{"d_model": 256, "n_kv_head": 1, "init_std_qkv": 0.0289, "lr_mult_o": 4.0, "warmup_steps": 200}
MLP neurons of a small language model. Each row is named by its layer, matrix (gate and up: input weights) and neuron, and shows model dimensions 160-255. Each number is 50 + 10 x the weight over its row's rms, rounded and kept within 0 to 99. A neuron's up and down rows have the sign that makes its largest values positive.
After each neuron's rows, "fires after" lists the tokens most often just before its 100 highest values on Wikipedia text that the model never trained on. A number after a token or word is its count.

L2.gate639:54 34 43 57 28 43 69 44 70 69 63 36 49 48 55 43 43 49 44 65 52 34 54 57 51 18 64 49 53 46 60 47 49 52 62 43 56 75 53 46 63 57 33 53 58 51 54 59 35 38 62 38 49 54 61 41 54 48 38 38 49 48 52 54 68 51 64 35 53 66 39 38 31 45 55 53 37 53 54 61 53 43 59 41 50 47 45 50 47 36 58 42 52 58 38 40
L2.up639:42 59 53 74 41 37 57 56 30 53 55 35 50 41 38 51 36 58 44 53 42 56 46 80 53 39 52 44 64 59 44 47 49 57 46 64 41 44 44 51 47 42 57 81 38 47 56 52 50 31 53 26 59 46 52 49 50 28 47 30 39 50 50 49 56 55 51 68 55 33 32 54 61 51 47 50 54 39 42 53 50 60 64 67 62 53 46 65 53 44 50 52 44 55 31 27
fires after: "erb" 24, "S" 8, "j" 6, "aka" 5, "rup" 4, "off" 4

L2.gate876:52 64 56 47 58 61 62 60 64 43 56 54 52 55 52 33 49 61 33 38 56 36 50 51 64 40 47 37 57 55 51 49 53 36 67 62 70 64 59 49 55 60 43 48 41 43 37 50 58 52 38 44 53 59 44 55 35 55 54 62 45 55 44 51 38 29 54 28 55 60 47 56 48 70 74 65 42 50 50 49 47 43 60 56 51 39 54 58 48 65 53 41 35 42 70 33
L2.up876:38 49 35 60 45 50 67 40 37 38 51 51 37 54 44 20 43 43 54 59 32 48 48 35 59 39 61 50 54 38 65 53 39 61 72 53 56 48 54 46 51 44 35 49 42 37 58 51 52 43 55 46 34 57 40 56 43 61 53 58 51 45 68 42 46 37 61 37 48 51 34 32 55 64 67 47 49 51 53 50 55 54 47 35 61 52 68 48 34 56 39 60 36 39 70 22
fires after: "the " 18, "), " 13, "Roman" 6, "a " 6, "New " 5, "ug" 5

L3.gate362:55 56 55 55 40 37 60 54 48 51 41 83 59 39 45 54 58 23 47 44 49 71 52 56 68 60 64 70 58 51 45 50 47 54 47 63 52 40 49 40 38 65 39 40 49 41 50 60 60 54 55 39 56 54 35 61 59 65 45 54 42 58 51 55 59 39 28 49 51 36 57 48 36 40 49 62 56 56 42 38 63 60 49 73 57 44 49 68 46 42 47 49 57 39 65 45
L3.up362:56 61 67 49 59 50 62 48 48 44 34 59 38 44 50 30 67 48 68 60 58 31 47 66 40 55 47 62 62 67 51 45 48 54 67 45 67 58 52 38 49 60 41 43 45 46 46 55 52 51 50 38 49 36 42 48 42 35 48 52 52 52 37 57 60 44 32 35 31 68 55 53 56 39 54 55 38 43 45 39 56 45 49 67 41 53 34 43 62 43 71 58 56 44 69 38
fires after: "| " 45, "\n\n" 29, "Minister " 5, "). " 4

L2.gate218:51 48 69 45 30 38 47 52 40 49 46 40 47 38 65 32 54 57 54 54 58 40 42 30 51 58 49 50 52 54 38 57 65 45 35 42 63 51 62 53 62 50 45 41 55 56 44 60 49 55 54 40 64 54 45 59 48 56 67 33 56 54 35 58 48 49 40 69 35 50 50 50 56 60 48 50 48 59 65 49 73 37 54 62 43 49 61 43 64 53 38 55 35 46 47 43
L2.up218:53 53 57 37 53 40 43 38 64 53 46 42 57 47 47 35 59 64 52 56 57 55 42 45 55 46 48 47 34 45 54 46 62 55 51 56 57 45 51 38 46 45 52 56 53 39 46 47 59 54 52 42 48 34 50 70 56 59 49 37 60 42 58 43 44 54 55 44 55 51 61 48 51 52 63 49 45 50 48 62 44 58 44 62 62 53 36 44 47 57 67 49 54 41 54 64
fires after: "was " 40, "be " 6, "were " 5

L3.gate749:48 51 41 55 36 46 37 76 49 66 46 65 54 46 52 44 73 40 37 50 55 46 33 52 55 42 53 58 37 65 58 32 41 41 41 55 54 45 46 69 58 35 40 75 78 58 52 50 69 53 58 43 65 54 47 59 67 66 27 48 51 43 55 50 49 68 30 50 49 43 58 39 46 43 40 47 52 55 62 54 32 46 40 58 61 40 58 45 35 59 57 60 42 49 66 24
L3.up749:49 54 40 47 60 57 37 68 41 57 43 59 54 61 49 54 55 43 38 55 60 40 58 54 56 47 51 49 39 59 57 44 45 46 54 41 62 52 34 54 53 37 58 57 53 66 69 33 66 55 55 49 57 35 33 55 37 60 52 50 63 45 71 54 76 58 45 51 56 50 74 48 53 45 57 47 73 59 58 55 37 65 44 50 61 42 74 57 59 61 52 66 49 51 53 21
fires after: "\n\n" 52, "H" 10, "h" 8, "," 7, "G" 5, "S" 5

L2.gate932:46 36 41 46 47 39 43 57 50 48 54 36 41 52 61 55 31 46 45 36 56 41 51 59 56 57 48 43 51 48 39 60 44 49 64 61 53 55 60 42 55 70 47 68 47 43 72 57 65 36 43 40 65 50 63 31 42 57 64 60 45 49 54 64 39 49 44 49 46 64 65 37 42 49 45 46 60 55 41 55 54 52 51 52 49 64 54 56 42 61 40 62 59 58 51 55
L2.up932:49 47 52 51 55 45 71 49 40 34 60 49 58 48 45 39 66 35 61 45 54 34 51 76 55 53 45 64 64 48 51 27 53 40 58 56 46 75 30 38 54 48 50 51 57 42 29 44 53 42 52 23 56 47 36 49 45 43 46 52 41 52 55 36 47 56 26 51 42 55 63 49 58 61 36 44 66 51 33 51 62 54 58 40 50 36 62 41 67 50 40 39 45 53 56 59
fires after: "200" 19, "199" 14, "198" 10, "201" 10, "197" 8

L2.gate846:54 57 50 58 46 46 35 64 40 55 44 38 54 43 44 56 35 50 54 63 42 51 50 55 63 52 57 46 58 57 46 50 63 40 56 42 55 40 48 51 57 50 54 69 35 36 56 30 58 47 49 62 49 50 40 70 47 59 48 59 65 51 46 47 28 52 60 42 56 48 47 49 57 52 58 38 56 28 39 62 49 49 39 51 52 55 52 41 61 64 46 44 60 60 53 63
L2.up846:51 52 47 37 36 40 46 51 58 50 51 40 56 47 52 59 34 46 56 54 51 54 55 47 40 51 45 50 48 55 49 58 47 40 43 49 64 45 46 44 57 55 46 60 33 26 56 36 48 55 45 54 51 49 21 49 44 56 49 67 64 42 51 45 26 40 53 51 54 46 40 57 58 53 51 41 53 37 50 54 72 45 38 51 51 66 72 40 59 48 49 46 70 63 59 69
fires after: ":" 31, "." 12, "6" 5, "," 4

L2.gate628:71 47 42 71 57 84 60 47 35 61 44 55 50 47 57 38 47 24 52 67 53 49 54 34 60 44 43 44 45 40 39 62 47 48 60 53 34 49 36 63 51 46 39 31 60 60 30 50 17 48 54 49 58 49 46 53 63 56 56 47 52 49 48 51 37 51 38 46 38 48 40 39 49 53 56 59 56 38 44 39 53 63 63 43 30 34 55 52 36 47 42 54 51 36 47 63
L2.up628:53 57 41 42 59 65 49 49 51 60 52 48 57 41 52 41 59 40 35 45 50 56 62 37 59 46 67 54 43 28 23 67 44 52 51 38 47 41 44 30 57 45 53 48 39 53 50 32 49 50 55 56 57 50 48 51 34 56 57 58 36 43 60 55 48 71 49 43 69 52 47 37 60 45 35 46 75 54 48 42 45 43 50 49 44 58 52 60 66 50 57 70 62 40 47 41
fires after: "\n" 30, "% " 8, "mat" 5, "198" 4, "200" 4